python train.py --d_model=256 --d_mlp=704 --vocab_size=4096 --activation="swiglu" --norm_eps=1e-05 --tie_embeddings=false --init_std_down=0.00271 --optimizer="muon_variant" --lr_head=0.00605 --decay_shape="linear" --final_lr_fraction=0.1 --seq_len=512 --doc_mask=true --steps=5286
MLP neurons of a small language model. Each row is named by its layer, matrix (gate and up: input weights) and neuron, and shows model dimensions 0-127. Each number is 500 + 50 x the weight over its row's rms, rounded and kept within 0 to 999. Numbers have three digits each. A neuron's up and down rows have the sign that makes its largest values positive.
A block is one neuron, or neurons of one layer that tend to fire together. Before each block is what it responds to, as a language model described it from the Wikipedia text at the highest values.

Word-initial L fragment
L10.gate59:504516449584582441485483526459497453514500495472485542503531478538517604537539470521551476455455482497448492491409445543552622490409567524473490564386503489532440585489420527509448517431531484562491485515456475384465390555528470521531416518518522555436516502501517450513534517451523483556484509463495486511405484481483424496482580452448537466465346403551483505507440529631468572407567
L10.up59:475546424531525527542477379471406441599444551407538532472501451518540419467595534458518462519461546574568471458514455447492585487642522546552411480535538497532551417479568585526523484540494497473561501513554496475468577457539532555519507489466526495419542483409522581491461524428456467479525459484440475505434472517492474575532521533486521533549413546438443546434557534418570495498470
L10.gate71:448465504444553452517565469546515540591579520544506465437559488588487437570476521395460461458535592450493567540439503514532592478489464467522485420551513532502555522482543461646536539507576531488427489479485496465549420537521512434457518544498564428508476497460469525453477504484558441448393551523535390536448484536442517507572476409521495477547423473460519527388399550541481559427544
L10.up71:547524479550563503496400427445493491524469486448560473556471473496580438572548433515508597557465566573508507473551537555476444455514533483509508448491530510487545462440451462534471508424456612507535448467455550443387536494454477474532567424487468450400497530522485479445446544470515454572533592549399574475516590538486544477537551491473542496499379516549436447463512527470465465543518
L10.gate115:517526464573530440528586453586513456538480575473618500498524421513466515442499462494408541471545515520600466499437593547621579568460540562489458449501609447414493508536470517511417520510522513578602443496463555562515515620498543635587538482573497550392559407427573445517422508478578541443498527553480566534491447503493542499475451491597477544528499549449479489444500579481565574494539
L10.up115:569537438547463391569530604422641592457429544497493505452400566559489530545588517430529461529553538471482539504557429588550447551459542494476532518473525484512435513447582461523564396454471545483539469460532464438504460580571552447611485472524464533485408530510502564492447456482456409464450497534470464611473469528546457514550454498602485478403505498431529547511512529541396496477516
L10.gate129:591617509541581471498585486527485537473587681542581509483495576565489476444530510481530512444522620516483484497453470559463474498519573533476486492344558514453479460507471544500457597437456542476535533585563420479419489511542443530551588495511559499628439456443433451513589479593490509515450538447427509458377522522447520516541530472495444560500523542502404532462496531541442463596476
L10.up129:550572482553430526442475504456528511483573527574565540454476495541493465571525527468537495504543494471445537531539496554446504438621483548442427411362519526487498512537394534503551490474534453507485498510484526481544568491509436436481525459485526447470460460550503539493611521504571486491443477487386474425351480456477577527502485444552422451430498526471480460449526539473576528480526
L10.gate160:490394443499590497565488428531492438560522472544547470545559543440516577558508461414558535587510382482483645472572470508572505514584435473468508548506603558408544438527532638462485573457402487534496580469508554575568525555460522485373491524544422450486471516466438513441488510476401447550498474493452503503427444462536594534460513523448523553519539397413501451448458493571462514530526
L10.up160:459491418523402487521446441511518556570529374412527509482514439462510483483452448504398507536443445618496471483499530517498450560416455485523542418536510641482506496560576492496511498511584448463483485510415456421597494531581553455499499588596509497432586500515446466559563523429421494537458487514434435531514558416490455467462525496441537350581568489458465466480499544433551589591483
L10.gate178:459503387525550531467526408449427494483620427532628503510485538512505415488554462562459592465554465442526464506495446501578463519495528483487559430530478439610496527530635452539521524473580428478433516548493515525473609420521501494548559491520500413555477507480429459499456546500501467460451534458428459533524524462543454427512443436594492455411536549495428464518418501475481604578554
L10.up178:468439410500571505526533544617472567607482489466517507446532460593512399480598493541505514505501532418437483480483413499437539376499442477479520465481491606470556505465507568480563548514525454489512549498455488501413445586488461486477522577554499524500508594469513490414476474491478586530517529509450517598550486524622490517464468479480505446471528514387434553447473474497499556402529
L10.gate182:446516464551441560532339514458534545486550517472588509514478529434519443502445523482519390505545515494523475428469605479454597515455554587460543551417425414506436522500533503443511492501395520555477508477449507562540527477482518405510440564526523509437440540502467536494512469522385467550413497552564529554447540415569481569555480471426544499516488555438544441448536489549522413485575
L10.up182:412502476460437562550472559481577438568540467505570527515538515577491489533522491546541540471444425589504462485572518510555421441614512477450465494420520398561507495555484474562398492560532476462569564420584374578522503528535494535534492516477416544430496543545561568455568483528512458477530543493463470476469506520458464470317539565448443573529510527586525501430468510558535487573375
L10.gate234:488452448529586608452482482549501455499499499391509542431543474497447431551568559489429490606448492524464513448575492563478552564516570483494408489584508455527590500503472550550575508534523372456523595432540517526504472503486542562501530509561529545367487438475429490448532466519495493409500478552521440572479436590554563478425517569447507434450401542406484480525467491515496571445518
L10.up234:421518496588579532532485478501464463543547581445606348509473460555502546555490437478483554490490475452481508555464522537526481547409613434492487475511487463548492569495508516558481548388492433576536463552484390504444549566525502549522502481462609511447437459544501602512544502538560453524555555428488531489507575584554536510455601421459439561480530505543496475466497463384411573419405
L10.gate350:432496589536631560577562506389541536474536513568464484494489475457564460505466473549504482583373550438501432538477570456512565485477531560420554503507501479526532594492374516565446528397527434458485556493520398491480440489436492482490572443601442554565479539479530433494495476458519525415493504512489496418531587483502510566536451469491456555518525494498531555450545532651486484470518
L10.up350:453490474578565486505453455500457589587479526510520499455515509456511509465539535509542481475525509483529510537513458609554548444457475506432545553499560529578519515461540501492520501390389550432528518503565560495545499522574461513508495464491497492495461539425523529509496526570547516445511409553406511516494463530492549542494517492550483519517591502465439654539365461589487458505543
L10.gate384:531441383551559430547479450479453483525517478472486538425469444446492558477481510516416443437475481507530529519576570498619503542558489466552517522486494490445428460560441583504505496496478484531428491402482525479497477572515446554567451517506408515476661507455558532486450561535485499490437478541528467480506433511444577526575429472559448494504519505508456484438453451468469537470487
L10.up384:409509469505431426404517452542516538565416555514539451572535466523435495575491495534542379508464415411507421467452496584527473419522442482500581427447464551542490478432524517476486466534434543579575461398521466539601514372445506481557498602508530478534517591398454450577510477479463520446476495551490463566506385510574569562465552566421451523485456463535488530558506568456549576506506
L10.gate416:403469499525523531562537484529595479542416432464508578446452451432480461495502500409611492474489534465475470404472558552492540519614578432560471441516555469456485574537437519465570551573470477488613507546484573557481444481429620481498465497474549522436582508484537448466591434442490542474484488544496464513507530410445433499557577473486525560460633456410554471427441442498560440525537
L10.up416:432496685455538476575533496543465462498511549430488487419530565483559552492518493437441500428559578486389490443552504472514549496446563461485454535464466587471570461503436564447438421447460540537492493461495519509486512425551547540433511541545480479506487443512536453422489548526451517506481492536474398494550511550597549539496628519513475523567477519454382542459478548558521555387511
L10.gate430:417554469524493484488398413456452548499562510518407534487494443386488484537555425515443474414476391467513494487512435516475507436441547545547444467466580482524485580553529412494512530517442489479441497460560442504473419622553501465486508501513492520455475506487536428424525467521455477498438496519479484444426566465449533590529478467585468488533445401540463580533469494547570452434438
L10.up430:454542467438533493431539580573572454606542550483442464469504540516436480605570526414484549537548466485512447478492460602544536459503442513569508538467448522503544550545527490515464520486495493450517557546564499489510425570471541461483517548475481428499491427542541513465479515529508484409479506330445441481488473443402560512524521461508455421469471416487386515458490469525414476547480
L10.gate476:534503465576465523600453473429423499582523516506513511473469437506522541491435523468523519537435564484471499491490570528478568613482430446450490520522488487466508431486541533533519441475439544531339428503447572502503453569556425480495586538505523549467498509490468572547534452468495503596411521438429555482523446481478431527511564450531603478454471488516483516510497330566493570392510
L10.up476:511458515524564458495434517559499613555430541565548484486497456539459419548388533482432506423543525455494478448574506437460468558456506496566537539462530509530536425469514449553432572448569575458506514447524440497506510503503536451529421545639511516450570537541475526468469569503550465542507475462494579531440443440511423506505477380483484521498502440465414618425549457555479550504600
L10.gate599:580528413520458513498548487423418519522403553513470431509587530539410477523517485639521476448564577439552540506484575498553557568503569515465428462466530498393516467576458467516495525577472376470480459496432534496473342502574524520545522455501487427427513515492440551491448536503466531452447442466598504560485504458448510612420452479448523474500485510499455656430500506515514537508488
L10.up599:497476457574472414465395439428379518418513479495396606535538470540527353496547491493459525423534486501487409613539478487472599530466482557467522540475530435473516531514490538414518501512528477517437484501599493581564495481449493416486519482396497492545580501438485623522503474500562450468462424479431599469526471417568538500434439508500474523514534483520460513478449505462554466545507
L10.gate603:475516530588466532487465552505531549541489532459465513551495515531532464470528449536501492429453568485456613424421432500545399464491483542566437508602507476444473487560444565446413521532441534476523474535569494455475515555426531461525531529548488494550488425545526528491444553483532471591457528496476585550487500403496455464366520457496537425481590591449452374517501475490440435527408
L10.up603:498482372525441580531448490546511469501542560459484499512525447491488516395577524420438449475511570471509541509510435563408421503557503436612448484442506565502483546514560469528482463534520486499538442520540560471438462498474495521493514512547586529430426436561501503428510454559497441524532449565464476498459478466454530447460506497546502408487460543522601514534498468522460444513463
L10.gate693:571478524534553473491581527584491503557511525441469555537484454492478418473508415422540441470569508556473586488474576541504532531389524551582475441454535385480529551539578570535433506532452444470546494500509540579491470602487568500491494500445559503479476558523498537442497593556433561488568425484492494450518481521493498502563559401550480493448577510466519415543400419390518499523568
L10.up693:474506495493478526525549553484587449480537540483390612440543476512530518453504465494491447509484320498411458518588521444484454436489490521451494452479551445468528513465349476576460484445480441424470582557502457443460518458419438485510574520518525454432432496504494562418483541421503524478501469528476558528435577555566603523523535421424555549479579462546537494467530444424515414600494

Mid-word fragments and wiki markup
L3.gate240:576457570534508520494529444560441412440583564442422472430581467470531558575388490468561492536562498506591475417502504458479499528493548548500464637461559439389468513508502520531548577557564421474513507497459483519500511463469472586491512413492512468441494488498444459469539552439522518532454550550535513395533570398550509524438482580562595440346472426550544540607477565498460531506510
L3.up240:395519488545507448552502466548547564528480539501499551504571448520488537510467470463511418509352422487491486526442457505486596584496475546580543612405460531540515596480531516462410438458433509467543533438460402420533498494540556544576497413534462455478447412507478445453469484448541508447430451607482585398483505514554473452531503550524519533595426573497517585516512492436438594485479
L3.gate266:504515601524492609453506516522475545383493535531519484452478447572438579537525457489501516485452590509458441451537535507550561492480458536447481533469530530428457541500518433508525460626548478457435525556618601443534435513392501473519494546538486491519410497412589464511469498522527553491468485592566449428404468600571502461525469494529580523416477493512446443508482502349380528503530
L3.up266:489522522516452562539499508558453494462492464447556542406500449478515513497461518456513444547454519448548452479482550512431544533538557568459558501562499535526464506505505523521407447541562507523572465549438503443535460513467539487514392494465536428563404552443504563494481481460500480516536545501468467491469514594459519455480499425555555538429573425539439470481495619480369514425575
L3.gate455:543537547541454493563567618542518588471461484470505619452554536490497495436531457488423440502466533548441432454519538483496456441506617574485483531460544480530649559485524568469482507585525424517582438540509505476434478515469574461449521524468564575557429486477550428480434493507622463474498419540499484520470582468542563433461528553547458541428538451471487414434521473552527499527542
L3.up455:470493560499445553446574537545461515554484436546552501384415536609445485483485401502447567398449490475506341402513496544516508517454492478430576494440579483513544485518598493480433511485498532421558499460558532610440498427475452441428545391499502569549410568485517506483612463503562515460544529472567429507498498475528550421581480515511553470539500482438472422459499526614550465473555
L3.gate567:548482514629474494556481473504492534499441440480476460456459476614547557486520532523525488542444443467476536431518453533501499485427421498488497489467491464465541343524465457532564442522500533493419432397482587467532499555457551465544492441478508566493407528370535540496530537551606505438444487394459473439503547507551584481504472585565490554567487513570499450514520506478369552470529
L3.up567:465529456534452521568483570424486501492483461468449465410494446484587462550419503593534454512531466484502501487412510527486511495448593516527506447580501467466505404499429529489530587556461431532488434530453574529480425519455489509518484549452600456529561472451628456454485468523534521393489536507502483521394601519520557473476450503478527450478442485556429490457498600401548450451572

Second piece after p/P
L3.gate138:491403354531512445597527452596620533433444519647501554520564557507468552463548436544447472549456425566404540457430495507493572465423445496520526518547525479473527500545446488471512544578510465469598443569556509544540530488505502530579515510407528506487482494503508452473482451400406569568543438432533486589475494443453523553491582393523530472469497402519476562455468485486488614439542
L3.up138:434545507544603507595444431506532522455568452466418601555548520380504542501543470476513557473452424478512492489397572456460552465521415541537522435501466470498528442450455505509642467420465566582484508455579493500508523506511528488558523560507463491554375491505503467507470544520508486471543411471463551467516432478466503495498501479429416525492436446507537517533451526540538561463540
L3.gate596:486485468520508491444441450512513548469498478452493521566492515404543543397594484479465555557519572391364579461510434488546525536468483487509476460453490577516467426416496506418583540495532509484515397433550532550505470481503387415486502529521597469563470494554553385599437439522576471469503432476640451533421538530514515529457544481585526565484493557447471508452504491609453515469541
L3.up596:669372523518439534536572515441527547498488446546519425466453512533505578451519516442498485474490472560467433528507429574493486486505510533438476511468462546383523559539605489569462482503532586500521499472520466541526528521486449471594445547393579502563408477488483494461549414563411580578538481476517498510447478514454510514557568529609557464564560563558491557526505451467506459515546
L3.gate597:482451521473505536557544394530501558354554480487495507532590485423528468445496437419602442576513525535488493505418521553497503577517426517630588475466556525506529485429483540518502453453561489457499473496451484508533552556577521464512389489486557582553489507513497506512344555519385542471495457540458512446577510514435511545471504549457565497457489481584509469563562472486438489507496
L3.up597:486474556520578389568533476499506631452466493543540511505442540459497445426609498451502492427466538502495463540474464530490557438485492517538425407475447517599565494468509441544462597455510573456592588457503542412498471561630483448526456502435504441440493544452479565449449480470523523556507478560443517588542444499418491510465420459473511611434496485576508519459496507527402419454510
L3.gate645:582528464454551565469467496566528441466593488504494533424484493536508537463496523466515523462528519510469565482539580474551502451516448471492637500577570430496527513538532550507595472435558551457486540530542474458521459651510509462477509568465496454507502521563523496552477551462626488507528531542526569420459400423473415457450446481458456473403434497515479514399552516502465464455478
L3.up645:489517511473514483403529443546494558496375554424491458520461500467482545532636416563470595500539440425470458506436468578479549509558399477493440444547516539502438501393422390424520501495474444523530510580484429525496554450504411478499487483499559434555603564523453455545506472553365583541573455472479474468532449341436402487500541557534509543414484538500430512479473456517541408422528